config.yaml
hidden_size: 640
hidden_act: "gelu"
positions: "rope"
bias: "none"
init: "orth"
lr_head: 0.00615
batch_tokens: 131072
max_seq_len: 1024
train_tokens: 900600000
MLP neurons of a small language model. Each row is named by its layer, matrix (up: input weights) and neuron, and shows model dimensions 32-159. Each number is 128 + 32 x the weight over its row's rms, rounded and kept within 0 to 255.
After each neuron's rows, "fires on" lists the tokens most often at its 100 highest values on Wikipedia text that the model never trained on.

L6.up727 [131  94 125 129  93 159  88 113  91 166 132 167  95 129 148 142  60 105 106 140  64 107  90 161 132 137 111 103 188 128 163 140 117 125  60 127 108 113 114  92 128  88 106 166 124 162 146  81  75 154 201 115 127  96 142 122  82 123 137 147  73  96 107 167 122  95  83 143  47  67 147 143  77  79  89 149 115 132 128  98 171 154  82 117 100 101  86 107 135 192 129 133 118 158 123 156 113 119 107  82 107 140  84 138  88  87 155 117  89 135 185 161 121 130 145 134 150  76  85 160 162 135 152 133 147  92 157 135]
fires on: " pro", " ad", " Har", " prec", " ca", " repe"

L6.up2350 [ 87 172 157 128 188  61 127 134 133 110 174 107 115 114 103 112 154  94  88 173 168 115 117 108 122 126  96 135 119 171 167 143 111 104 140 110 106 132 132  72 124 199 123 179  94 130 140  98 148 167 138 104 147  73 142 103 149 150  98 141 136 149 112  82 126  76 137 188  96 131 115  95 151  50 130 149  82 152 128 141 103 129 128 127  91 169 106 116 173 142 109 154 144 160 106 162 226 197  92 130  91 105 153  99  99 138 116 123 150  82 107 163  93 136 155 108 147 163  83 130 127 128  95 125  80 168 144 183]
fires on: " Tom", " acqu", " opp", " cap", " conf", " bu"

L6.up250 [ 96 153 152 126 131 161 137 104 126  64 150 126 116  98  67 156 139 144 152  99  94 128  83 131 166  79 112 160 153 167 150  90 137 222 112  94 129 222  91 113 193  92 125 107 101 113 116  60 128 152 146 137 139 126  99 113  22 190 134 182 143 113 110 115 106 146 204 120 133 134 107 104 176 105  98 114 132 122 112 126 102 110 130 111 175 142  95 103 161 131 118  83 170 159 138 199  71 162 109 150 129 107 148 132  77  79 161 170 148 132  98 136 111 117 152 142 166  70 164 109 117 164 127 144  96  92 175 178]
fires on: " Har", " ca", " pro", " prem", " prec", " ad"

L6.up613 [117 138 123 140 171 174 105 188 165 170 113 131 108 138 120 105 149  59 174 178 107 124 138 106 108  69  86  70  95 124  89 127 140 109 158 108 147 118 116  91 115 168 117 121  65 162 112 168 115  87 167 157 153 153  90 132 139 117 130 110 143 119 107 183 176 106  88 182  91 156 194  68 135  35 125 141 133 162 176 214 121  71 123 127 121 127 170 158 154 127 110 113 155 166  70 166 154 115 145 181 151  98 103  96 107  98  95 114 136 161 160 155 137 122  54 121 149 123 139 164 146 164 131  66  87 145 100 145]
fires on: " and", "s", "al", "ary", " of", "er"

L6.up2083 [108  83 138 113 155 118 109 101 212  37 134 153  95 144 129 131 117 156 169  32 129 111 113  91  88 126 139 120 107 119 126 141  75  63 189 177 123 107 154  78 118 142  97 101  87  87 145 119 127 194 142 162  96  91 132  90 182 101 138  70 123 172  88  66  77 106 117 148  68 164 144 109 150 127 204  95  86 195 100  97  32 133 155  76 135 110 187 143  54  98 133 147 129  87 147  96 157  91 153 105 121 121 156 134 120 167 136 141 105 175  91 140  94 166 152 148 106 100 153 116  99 150 122 101 158  98 161 165]
fires on: " Tom", " opp", " cap", " rep", " acqu", " bu"

L6.up509 [122 164 130  86 143 143 119 120 171  81 105  91 134 145  52 124 100 187  98  84  86 104 194 110 180 121 177  84  98 108  79 155 159 112 137 106 132  96 144 136 150 131 148  48 126 176 105 130 162 137 108 135  72 152 146 127 199 169 110  95 150 147 176 148 110 106 117 118 133 145 144 210 109 172 131 106 134  83  92 152 141 118 126 109 114 119 144 122 137 119 145 168 141 159 121  83 146 117 134  98 179 162  72 137  65 134 133 122 116 128 113 100 165 143 146 124 122 174 122 184  98 107 122 139 139  98 120 120]
fires on: " Har", " pro", " ad", " prec", " ca"

L6.up1198 [104 221 126  91 105  97 128 168 145 125 108  62  98 107 120 107  65 179 151 171  88 116 127 121 140  87 146 207 104 140 103 104 113 111 102 100  81 106  97 143 145  99 149 166 106  87 155 127  86 119 119 184 132 125 141 250 109 101 129 156 131 143 119 102  44 123 115 107 148 203 171 144  77  67 109 148 117  99 100 118 115 136 137  87 162  86  91  58  65 132 114  53 175 133  93 137  76  89  91 106 140 165  79 120 114 149  95 118 103  97 123 199 130 135 136 164 155 124 112  96 126 137 159 145 144  99 171 114]
fires on: " Har", " ca", " pro", " prop", " pres", " prec"

L6.up595 [142 145  96 157 156 132 107 175 102  75 143 132 108  81 116 141 176 200 148 152 100 135  81 121 175 135  87 130  95 195 129 119 132 160 161 118 106 134  84 155 131  66 135 189 101 171 121 169 100 150 114  96 136 135 138 164 157 132  82 157 151 119 140 129 119 133 110 145 135 175 138 169 108 104  91  98 114 111 121 105  89 125  50 138  72  94 130 131  78 110 101  46 119 111  33 165  85 134 194 126 102 181 118 126 109 145 103 215 103 120 115 204 137 158 186 147 123 119 149 127 164 137  89 139 141 116 163 130]
fires on: " Har", " pro", " ad", " ca", " prop", " prec"

L6.up1987 [110 145 117 103 122 255 139 141 125 166 118  75 111 115 115 113 120 147 122 150 135 133  91 159 113 128 141 122 126 158 115 177 122 133  94 167 126 142 126  98 121 149 148 123 153 145 120 176 113 120 124 168 125 114 144 121 109 203 175 105 173 167 173 153 101 138 124 138  83 154  68 133 118 107 122 140 168 111 131 174 151  84 151  51 152 132 117 111 126 119 181  60 112 164 155 110  86 111 181 118 124 108 188 150 113 107 122 169 170 181 152 162 210 114 197 124 144 120 141 142 136 140  97 134 110 146  79 117]
fires on: " pro", " Har", " ad", " prec", " ca", " repe"

L6.up1616 [181  90 112 188 152 157 171 140 162 199 111  49 192 125 109 127 139 152 163 166 109  62 105  65 131 106 128  78 133 140 127 109 106  80  81 148 138 142 120 174 120 143 154  94  98 114  85 141 168 112 141 153 139 100 122 107 210 124 155 155 128 168 172 171  73 140 136 185  97 109  82 141 133 126 123 102 138 108 168 100 185 146  93 163 150  97 106 119 142 162 157 166 149 123 136 136 111 102 149 149 136 130 191 111 118 172  87 162 147 146 164 106 125 112 115 137 114 136  99 124 147  94 140 108 105 138 128 139]
fires on: " pro", " Har", " ad", " prec", " repe", " ca"

L6.up1224 [126 152 123 110 161 101 142 118 129 156 147 131 131 142 134 121  88 109 146 134 150  54 132 113  66 175  89 107 131 109  87 123 137 116 115  55 131 121 110  33 134 165 114 138 145 175 170 101 152 106 135  69 128  49 158 172 121 201 168 164 127  99 114 170 151 109 103 145  95 146 119 179 180  88 142 111 139 172 160 100 140 123 127 139 163 123 134  97 145 122 119 138 147 118 130  93 130 170 110 128 151 170 141 134  82 125 103 133 148 174 173 144 167 142 169 173 105 108  75  97 131 125 123 113  65 139 146 116]
fires on: " Har", " ca", " pro", " ad", " prec"

L6.up1124 [119  93  84 105 116 109 137 161 200 155 167 167 125 121  59 168 143 158  66  99 109 140  93 114 144 131  67 124 133 129 184 145 145  95 146 106 151  64 142 125 133 197 131 113  37  95 126 141 152 128 116 150  84 160  83  76 148 156  95 113  88  51 125 154 141 107 118 133 111 147 146 117 112 183 144 129 101  65 131 119 161 176  87 156  71 124 131 107 137  95 116 112 134 137  81 190 160 107  93 102 113 131 173  97  89 152 172  94 106 131 117 178 147 111 162 128 103 159  32 135 160 115 157  97 105 123 162 194]
fires on: " fa", " su", " acqu", " Mil"

L6.up2449 [132 110 152 167 158  95  88 175 167 102 130 153  88  75  95  82 138 100  52 154  96 187 159 162 122 119  60 160 153 111 173 128 117 135 123  81 164 103 104 122  97 183  72 158  87  90 120 128 107 112 130  92 119 183 101 112 113 138 101 129 187  86 168 193  73 157 125 147  81 129 152 137 131 105 133 159  35  86 126 115 119 158  95 110 152 195  45 136 150 137 104 128 127 154  99 141 197 124  91 134 134  92 142  55 146 188 128  93 122 136 138  94 157 141  52 146 134 171  84  96 116 108 121 128 138 185 101 110]
fires on: " stra", " acqu", " br", " su", " Ren", " bu"

L6.up2420 [109 123 158  70 141 145 126 102 176  59 114 112  97 131 150 120 161 169 121 105 194 111 147 137 125 125 155 110 108 183  87 165 112 127 111 103 144  83 123 129 140 144  78 129 174  99 131 182 111 179 100 102 144 131 136 140 102 152 159 135  97 167 136 133  91  74 168 129 177 160  97  50 110 105 117 148  70 123 126 141 120 159 122 130 172 180 158 127 139 149 117 107 116 151 170 141 142 126 132 124  89  99 200 161 115  59 196 156  94  90 125 151 137 109 151 143 125  82 187 153 162 186 117 158 136 147 116  76]
fires on: " pro", " ad", " repe", " prec", " Har", " ca"

L6.up2015 [ 87 102 143 160 113 101 102 106 125  84 133 176 119  85 144  97 147 139  58 109  69 154 145  96 156 152 133 148 168 125 135 141 113 165 106 115 138 150 113  91 139  92 147 163 128 131 131 113 128 160 146  82 121  93 121  77  13 114 110 145 156 130 128 204  68 110 159 127 120 113 125  78 106 166 141 112 151 194 118 106 160 137 135  96 145 111 111 138 124 152 118  89 146 154 151 129  99 148  64 121 144  65 120 119 128 108  76 101 140  71 155 180  91 104 150 135 143 105 108 106 113 195 147  73  61 117 114 160]
fires on: " pro", " ad", " repe", " prec", " ca", " pres"

L6.up830 [179 117 113 130  91 128 155 194 130 197 129  68 164 192 201 110 142  86 134 134 191  79 159 119 146 108 150 105 122 111 120 142 108 159 110 143  99 130 131 119 135 142 122 153 117  83 118 147 111 111 175 121 148 141 153 128 156  52  96 122 147 102 148 185  85 187 115 117 113 145  85 102 150  77 131 151  70  95 140 147 170 129 132 118  86 117  86  87 178  82 123 212 121 182 126 130 157 107 127 124  87 106 136 112 110 128 170 103 108 137 241 136 134 176  74  96 118 160 139  86 155 113 165  87 134 116 126 151]
fires on: " Har", " pro", " ca", " prem", " prec"

L6.up2012 [140 136 118 164 106  40 115 238 137 112 151 126 131 141 114  74  92  95  56 138 147 126 102 110 116 140  94 121 158  98 129 124 116 171  92 142 138  98 119 153 106 105 168 151  86 136 166 128 155  95 188 147 125 180  66 146 222 143 138 110 158  94 114 183  99 110 114 126  70 123 131 169 117 125 152 123 130 122 119 111 100 173 131 176 136  86 205  96 100 134 121 146 107 145 114 156  79 148 101  54 129 120 113 135  97 114  99 128 100  97  89 149  85 145 158 103 144  85 106 144 151 142 136 106 186 109 187 104]
fires on: " Har", " ca", " pro", " pres", " Box"

L6.up1564 [114 100 141 160 131  75 142 190 141 130 124 128 218 147 172 128 132  88 118  46 223 137 170 131 152 137 140 114 130 145 128 162 121 172 109 153 109 134 140  42 114 158 123  49 113 130 169  90 123 141 147 108 138 101 121 186 157 143 130 118 124 133 104 141 105 129  84 151 114 203 140 168  83 107 134 118 109 104 154 133 176 162 152  53 161 192 191 132  85 113 106 163 114 127 133 121  75 176  56 136 139  99 132 100 128 135  94  80 121 126 107 158 206 123  94 208 154 175 175 111 122 188 106 109 134  95 125 122]
fires on: " Har", " pro", " ca", " ad", " prec"

L6.up910 [158  69 110 175 121 136  78 143  93 181 113 140  89 118  99 123  73 116 128  62 144 136  98 123 146 118 136  58 119 119 118 133 136 157 147 116 140  99 147 161 124  98 131 163 127 142 175 139 142 169 146 140 135 121 131 129 189 166 189  78 128 112  62 193 174  86 114 137 137 156 170 170 126  33 146 120 116 197 105 112 106 162 204 148 129 216 146 102  79 149 134 143 136 127  91 152 112 176  80 119 113 112 155  91 166  85 147 177 150 158  92 117 173 116  78 148 153 151 101 121 177 142 156 127 153 105 164 178]
fires on: " ca", " ad", " pro", " prec", " Har"

L6.up1404 [ 51  91 134  59 114  87 131 177 138 115 116 141 162 118 117 146 153 158 135 180 166  99 139 131 163 148 154 125 157 123 129 111  80 126 104  77 132 116 127 127 130 124 109 183 194  71 164 106  98 149 155 140 120 117 103 188 217 136  92 155 154 110  98 130 145 137 194 155  94 103  87 138 105 111 109 112  98 132 141 143 118 167 126  86  93 159 159 151 117  94 115 128 111 161 120 102 111 147 104 138 108 139 125 152  77 126 155 105  92 121 139 122 130 139 120 129 123 120  80 194 125  88 147 102 122  92 125 165]
fires on: " Har", " ad", " pro", " repe", " prec", " ca"

L6.up1790 [136  48 124 100  75  79 134 146 110 104 106 131 141 150  89 185 205 195 101 114 170 107 151 110 141 166 186 114 140 100 138 152 211 103 115 147 136  93 163 158 135 152 117 159 134 143 102  93 134 194 101 112 149  96 157 117 177  65  95 120 112 198 110 100 125 186 126 121 150 135  85 138 106 147 133 152 128  85 104 126 120 152 108  86  61 157 165 172  50  98 159 162 127  81  97 136 102 162 116 155  67  92 100 143 154 106 149 117 152 175 187 110  90 155  80 177 114 169 106 131 139  92 131 130 117 112 126 146]
fires on: " pro", " ad", " repe", " prec", " ca", " su"

L6.up1403 [152 116 115 180  86 164 126 190 117 197  85 113 165  89 180 113 165 137 187 138 158 118  72 137 157  89 149 128 151 136  51 160 150  96  99 116 113 125 116 166 123 201 150 111 203 148 105 101  98 137 148 142 128 135 154 120 201 106 141 118 107 150  57 108 113 165  92  93 106  95  73 146 151 191 159 141 100 121 114 120 142 146 162 144  89 110 138 109 146  85 175 123 106  82 153 203 104 100 113 162 140 109 133 122 114 149 123 102 140 118 161 138 177 158  17 119 107 151 124 144 168 110 180 144 128 136 123  96]
fires on: " Har", " pro", " ad", " prec", " ca", " pres"

L6.up2286 [142  72 152 141 140 142 190 143 181 165  96  81 141 110 104  63 153  94 128 159 157 117 113 132  88  94 121 176 145 143  63 181 119  97 102  95 169  94 128 168 145 143 139 102 157 119 231 152 156 181 209 117 117 134 158  78 127 130 112 121 143 118 126 134 123 148  90 153 113 110 118 115 143 120 131 129 114  74 112 106 176 146 192 132 118 149 131 105  97 161 147 155  92  80 134  89  99  95 115 130 127 132 169 166 115 129 135 161  72 103 174 167 136 120 135 147 177 116 103 105 150 161 130 113 122 107 109 101]
fires on: " Har", " pro", " ad", " ca", " prec", " pres"

L6.up813 [115 131 135 108 159 116  98 164 151 129 108 102 102 144  68 207 183 129 140 124 160  99 101 136 130  99 170 181 129 107  95 175  69 112  83 111 142 145 105 135 126  78 137 131 169  85 142 157 123 120 129 165 135 133  85 185 181  83 136  95 164 124  53 140 158  77 164 176 144 173  69 115 140 102 120 131 108 106 112 179 102 134  87  88 135 179 152 142 126  83  67 112 142 134  51 120  81 142 167 113  91 151 104 160 100 135 130 160 156 160 134 205 166 124 159 175 139 132 123 126 182 129 124 142 108  79 134 140]
fires on: " Har", " pro", " ca", " prop", " prec"

L6.up359 [100 157 134 151 143  61 194 176 149 152 141 108 165 115 144  83 112 156 158 154 148  96 159  94 132 152 112 133 127 137 134  98 108 106 101  96 195 109 131 114 122 170 110  94 114 108 155 140 158 106 104 137 136  83 120 150 175 132 155 167 116 143 173 186 124 135 123 162 154 128 136 146  88 114 184 135  90 129 144 118  99  93  98  72 178 126 136  93 124 178  82 186  69 164  75  80  88 182 109 142  95 182 116 133  84 111 102 107 139  90 117 169 160 131 153  84 153 147 150 124 126 117 146 136  89 163 181 128]
fires on: " pro", "Ar", " cat", " pres", " Jam", " prec"

L6.up1800 [134 150 154 111 173  73 113 134 149 134 151  69  80 157 158 164 198 161 125 165 105  99 130  75 117 153 186 123 158 110 138 120 158 160 189 128 163 116 145 125 100 160 139  86  86 119  52  74 144 218 162  62 133  90 144  94 137 150 135 130 138 174 160  73 157 128 121 106 103 136 129  51  86 143 132 132 146 134  95  97  85 111 105 120 121 152 107 207 118  81 121  88 153 112 124 133 129 160  86 176 139 105 135 162 101 135 136 131 140 197 133 138 137 129 138 131 111  90  88 121 140 119 138 106 132 156 108 230]
fires on: " pro", " ad", " Har", " repe", " prec", " pres"

L6.up2113 [142  82 131 127 106 137  95  86 111 153 174 141  75 116 122 182  97 101 181  95 107 111 104  81 122 121  83 200 167 136  70 177  99  77 115 107 116 104 126 185 138  98  64 151 142  97 174  85  65 151 115 213 124  67 151 158 163  95 172 151 120 104  74 146 153 174 147  99 147 153  98 157 127  48 155 136 133 166 106 129 123 108 171 127 118 194 122 164  48 144 135 189 107 147  56 217  35 200 104  88 101 110 158 151 104 150 141 145 126 196 155 159 116  98  83 127 150 113 153 153 136 120 149 137 132 112 139 166]
fires on: " Har", " pro", " ad", " prec", " repe", " ca"

L6.up789 [197 106 147 129 126 107 115 168 147 131  90  81 155 100 128 116 144 108  93 197 105 130 122  76 178 118 116  93 157 160 104 127 143 103  89  92 182 100 142 190 127 152 148  75 114 167 175 134 172  70 158 134 133 159 139 122 192 138  68 105 153 133 101 104  97 142 119 172  69 104  92  45 127 138 169 100 155 191 146  83 139 135 139 175 112  77 164 137 107  98 162 163  64 149 159 137 140 130 161 113 120  72 120 190 148 148  94  95 117  56 167 136 125 137 121 153 153  94  89 131 126 113 157  96 171 139 125 127]
fires on: " Har", " pro", " ca", " prec", " ad", " pres"

L6.up1121 [ 78 145 105 120  94 135 144 139 118 103 130 165 135 145 132  94 135 199 134 120 123 171  88 135 154 119 140 122 129 124 114 113  85 105  89  97 116 160 106  96 119  73 129 106 127 174 126 123 139 126 118 145 140 110 138 150 146 101 112 164 170 110 107 136 109 146 116 134 117 123 153 108 112 126 167 129  67 113 120 117 142 168  84 116 225 149 147 105 144 180 114 133  77 142 123 138  74 177 111 112 110  98  89 133  94  59 159 135 107  86 181  91 103 150 169  93 102 208 102 154 144 116 133 185  90 143 105 119]
fires on: " pro", " Har", " ad", "pro", " ca", " prec"

L6.up1671 [146 182 149  82 143  94 159 101 132 146 138 123 101 107 126 170 119 175  90 126 150  70 199  90 147 165 123 173 197 106 103 145 157  42 134  33  94  70 143 143  90 204 129 146 175 186 157 132 132  95 152 138 156 131 148 181 124 117 172 136  94 191 142 169  65 135 134 135 179  90 187 102  75 139 123 173 143 143 125 113  80 115 151 106 119 158 111 128 171 107 118 202 120 119  84  67 179 136  94 115 107 126 148 120 140  99 103 125 111 105 104 138 167 135 164 153 116 134 117 163 126 158 151 161  70 185 114  87]
fires on: " Har", " dev", " pro", "op", " ca", " pres"

L6.up828 [105 130 139 114 142  40 112 170 138 105 158 112 137 148 113  76 148  95  83  68 118 148 141 119 131 131  75 109 127  76 111 124 105 173 174  59 124 165 109 162  77 151 138 144 188 158 204 129 152 199 125 152 118 143  81  72  50 135 130 161 147 179 121 191 114  77 134 101 148 157 158 154 133 124 117  93 134 107 130 112  83 113 106  98 131 103 142 106 137 129 143 166 138 160  94 105 144  87 118 170 159 102 172 129  75  94  93  74 138  67 152 145 102 139 134 137 118  41 171 137 131 153  98 133 145 119 155 110]
fires on: ":", "s", " and", ",", " –", " -"

L6.up1228 [111 153 149  93 103 159  92 109 152 125 178 146  95 157 138 177 125 161 160 119 148 131 101 124 141 161 157 155 120 113 122 135 136 181 115  90 151  94  90  90 113  77 138 109  98 107  99 126 157 145  93 126  98 102 148  26 130 150  76 125 148 132 167  97 103 114 218  85 147  87 138  75 130 180 159 123 150 184 134 124 183 174  88  43 166 144 180 115  73 140 125  76 168 196 124 122  92 101 133 158  99  11 160 158 187 157 100  63 108 140 175 144  74 128 145 152 185 154 120 118 157 106 138 102 137  76 112 162]
fires on: " Har", " pro", " ad", " ca", " prec", " repe"

L6.up936 [147 109 141  82 157 129 122 118 161  65 121 129 106 134 187  86 122 171 117  98 149 104 164 152 110 159 144 141 106 137  96 167  26  64  97 165 100 128 164 134 109 201 103 167 153 145  86 191 125 147 143 118  97 117 157 135 172 109 175 106 128 156  85  98 165  77 171 116 129 169 134  84 164 159 153 107 134 163 146 131 145 154 132 153 151 210 153 127 101 159 128 121 125 142 153 127 133  79 145 129 147 137 123 166 130  47 135 191 129 155  96 160 186  76 137 160 143  88 148 148 139 145 144 102 129 151 111 136]
fires on: " pro", " ad", " Har", " prop", " pres"

L6.up796 [150 152 124 107 122  66 127 150  77  44 176  92  78 117 134 194 179 103 132 129 185 136 118  73 123 132 190 131 142 179  86  69 139 143 121  93 169 108 138 167 155 104 128 137 191 125 130 107 157 134 112 107 161 106  85 133 168 127  72 172 132 138 147 117 100 156 122 148 131 109  76  94 105 132 113 124 178 142 111 146 177 192  87  99 137 172 165 105 112 139 122 176  94  82 111 121 119 171  67 170 121  66 159 185 160 124 141 143 139 165 175 151 145 150 129 107 145 106  87 138 125 135 188  98 125 138  70 111]
fires on: " pro", " ad", " Har", " repe", " prec", " ca"

L6.up1033 [ 70 140 130 116 106  93  69 174 171 107 127 134 171 148 110 112 204 109  78 103 151 124 141 125 113 138  94 137 129  80 158 120 152  60  94  77 147 109 127 123 121  83 123 143 175  84 167 161 160 168  92  69 139  77 121 165 181 100 180 121 140 105 134 199 120  12 177 122 156 141 133  87  58  69 116 106 103  94 114 115  48 127 112 104 110  75 107 109 111 112 131 124 144 151 111  94 119 112 106 114 128  91 111 127 114 143 139 160 150 158 136  86 119 139 183 117 102 112  75 127 200 136 113  77 116 110 132 132]
fires on: "s", ":", ";", "l", " and"

L6.up2500 [104 138 139 110  81 162 125 109 109 104 151  78  90  94 128  51 144 135 138 130  86 123 100 188 178 118 154 118 146 126 115 103 106  94  81 145 161 130 118 133 113 136 201 160 183 136 153 177 134  95 154  92 150 140 101 192 187 184 206 153 106 112 134 144 131  78 145 147 174 145  89  95 109 110 129 116 116  96  95 169 103 129 151  71  84 157 124 126  98 170 151 140  89 133 161 157 140  69  48 106 102 157 109 168 180  86 160 146 156 143 157 120 128 119 195 122 159 113 140 130 136 134 143  88 144 129  92 105]
fires on: "s", " and", "ic", ":", ","

L6.up408 [125  63 125 134 137 126 111 216  54 146 167 140  97 175 109 138 126  79 138 124 125 143  78  99 114 122 101 110 147 154 100  77 121 214 157  96 146 156 146  61 140 198 160 216 115 161 167 126 122 164 111 104 149 145  99 123  88  69 113 135  81  85  75 150 136 178 111  84 135 130 140  71 153 171 112 148 111  82 108 117 123 155 109  81 130 106  91 135 178 147 111 114 163 174  81 128  69 120 125 181 119 144 171 119 167 174 116  59  91 136 116 128 105 118 110 143  86 140  91 142 150 124  75  96  79 159 131 113]
fires on: ":", "s", " and", " -", ",", " –"

L6.up1977 [105 108 106 123  59 183 116  90 113 174 144 164 147 126 161 146 161 154 136 157 104 121  84 158  92 101 138 151 112 127 161 106 165 161  79 140 116 151 128 127 124 162 158 167 137  90  90 145 129 172 120 170 104 109 163 153 196 118 142 159 146 143 130 173 100  91 168 142 190  63 117  72  98  99  38 123 139 167 125 158 127  75 174 134  81  69  35 118 106 107 148 165 149 151 148 148 118 169  75 147 151  73 130 175  98 161 131 121 113 142 120 122 103 100 124  88 125 148 180 127 122 186 131 159 141 133 118 138]
fires on: " and", ":", ",", " -"

L6.up633 [ 98 117 127  69 117 165 121 168 144  78 158 152 182  74 107 121  83 119 114 101  84 115 130 153 165 138 159 168 114 194 122 146 172 127 140 133  99 152  89  66 128 167 138 149 152 154 173 158 124 171 142 160 121  83 169 136 117 140 137 109 157 137  95 168  87 120 104 141  92 118 110 129 137  34 115 166 116 149  98 129  60 133  91  97 179 123 134 155  75 123  85 113 130 157 126 166 141  38 188 122 161 102 160 109  58  90 119 115 156 153 139 170 177 178 164 135 118  91 178 100 139 158 108 163 135 146 125 174]
fires on: " pro", " ad", " prec", " repe", " Har", " Tri"

L6.up1834 [121  82  98 126 118 204  86  66  86  78 100 169  79 144  74 144 203 165 178 115 134 140 130 146 159 125 155 131 125 149 150 141 140 157 192 133 138 134 133  94 149  57 116 130  94 155 140  82 124  88  83 149 112  96 116  88 162 196 162 149 110 160 127 108  83 141 134 103  64 130 110  79 152 159  67 149 173  88 139 172 142 123 135 146 142 103 186 146  86 189 108 109 144 114 141 173 198 191 158 129 196 138  73 177 117 120 124 158 180 157 150  89 167 124  94 138 138 110 142 143  76  79 131 140 108  99 109 131]
fires on: "Se", " .", "se", "na", " design", " Loss"

L6.up1323 [126 132 143 135 153  92 182 159 115 116 104  95 162 168 117  48 153  16 123 153 106 107  90 116 145 141 158 117 129 129  83 114 104 143 124 128 122 111 133 104 120 160 129 132  92 144 175 142 107 142 177 131 117 145  97 142 154  91 121 137 125 130  93 171  58 115  34 145 102  73 160  90 122 111 151 149 113 101  96 154 133 158 141 128 143 117  73 148 155 113 156 128 117 211 134 155 156 119 174 144 142 132 127 183 181  81  80  96 148 149 107  89 148 133  66 106 137  61 137 121 109 125 108  87 135 195 130 156]
fires on: ":", "s", ";", ",", " and", "l"

L6.up465 [208  91 107 124 114 221 140 134 107 196  94 132 121 148 179 221 151 114 143 167 126  84 160  97 170 108 123 125  83 166 125 165 123  91  87 144 121 119 138 138 149 111 148 107 149 130  90 132  85 113 123 171 107  99 112  89 173  60 137 128 125 113 154 126  83 168 114 116  90  68 141 126 134 187  96 109 131  88 134 151 184  91  84 146 134  67 106 126 144  75 163  95 113 137 160 155 109 141 129 165 164  86 140 130 132 148 124 107 157 173 132 113 102  89 149 122 139 162 192 125 129 115  84 161 102 173 151 133]
fires on: ",", "s", " of", ":", " -", " and"

L6.up2506 [143 133 121  97 145 135 131 116  76  78 158 122  27 154 147 192 100 118 132 151 137 106 162 110 115 102  92  71 108  89  90 150  75 118 135 159 106  98 152 181 117 121 167 172 168  73 164  78 124 101 122 205 124 140 145 112 152  55 195 129  99 136  90  98 104  94 162 134 155 118 163 179 173  77 158  91 158  78 122 126 103 112 177 115 137 115  91 113 169 132 172 173 108 197 108 205  80 129  70 133 136 139 174 166  98 121 113 137 109 169 122 157 127 127  74 145 118  94  88 185 111 110 149 148 150 159 160 120]
fires on: " ad", " pro", " su", " repe", " Har", " prec"

L6.up2176 [131 105 159  74 128 161 141  51 152 153 140 226 109 150 136 145 142 188 105 204 126 160 118 153 106 107  82 126 110 177 148 159 120 104 176 130 120 121 120  80 124  55 129 167 114  83 191 121  79  91 185 125 108  78 138  55 165 107 117  90 132 167 119  83  77 156 206 152 117 103 135 105 121 108 102 113 100 180  96 147 141 184 114 161 136 149 173 127  46 190 144 196 104  28 128 159 144 156 143 123 123  84  98 167 120 132 144 146 147 126 122 183  95 136  62  86 125 130 115 122  99 152 115 156 157 153  87 112]
fires on: "Se", "S", " Team", " ;", " |", " Loss"

L6.up2442 [118  68 116 184 109 138 112  83  83  91 126 126  76 120 113 137 137 145 183  66 108 176 122  80 154 146 149  78 137 160 103 155 113  75 135 172 141 102 138 128 113  69 118 127 144 103 140  70 115 139 140 130 139 104 119 149 153 166 151 133 105 162  74 168 153 106 152  97 100  94 153 185 104 113 121  92 175 122 114 112 132 166 134 114 142 177 156 179 117 124 163 174 106 138 132 144  62 180  88 125 160  69 164 150 158 182 175 137 124 191  57  76  68 141  88 114 101  52 127 154 147 145 141 105 191 138  88 115]
fires on: " Tom", " acqu", " cap", "Des", " bu", " bin"

L6.up2049 [ 88 118 127 137 141 132 155 177 166  67 170 160 140 155 127  63 167 109 182 138 125 116  52 176 150 160 127  90 140  99 160 141  80 139 106 107 136 100 101  85 121  87 152 116 191 101 193 118 129  98 114 214 122  99 134 171 155 139 202 156 174 108 112 183 147  88 179 130 147 134 114 158 139  76 138 147  76 121 140 184 116 170 119 143 124 122 174 100 176 119  82 195  99 106  99 148  40 125  96 150 127 172 139 130 158  98  78 151 154 127 121 193 147 145 161  96 102  61 114 135 164 157 134 145 135  80 167 126]
fires on: " Har", " ca", " pro", " prec", " ad"

L6.up1179 [156 118 158 133 199 118 117 109 206 152 156 115  89 131  99 125 112 152  36 112 157 101 146  72 139 145 157  93 128  92 139 100 154  79 160  62 122 140 159 104 139 139 137  68 143 117  73 140 141 109  95 119  97 181 114 130 139 154 174  64 127 229 175  94 134  95 108 106 156 139 112 115  52 201 205 106  97  93  91 143  94  91 139 138 127 228  98 163 137 123 104 124  97  87 146 131  89 133  77 151 106 152 106 163 110 137  82 115 157 131 102  42 184 146 119 158 146  70 102 134 111  86 127 186 130  89 155 125]
fires on: " pro", " ad", " Har", " repe", " prec"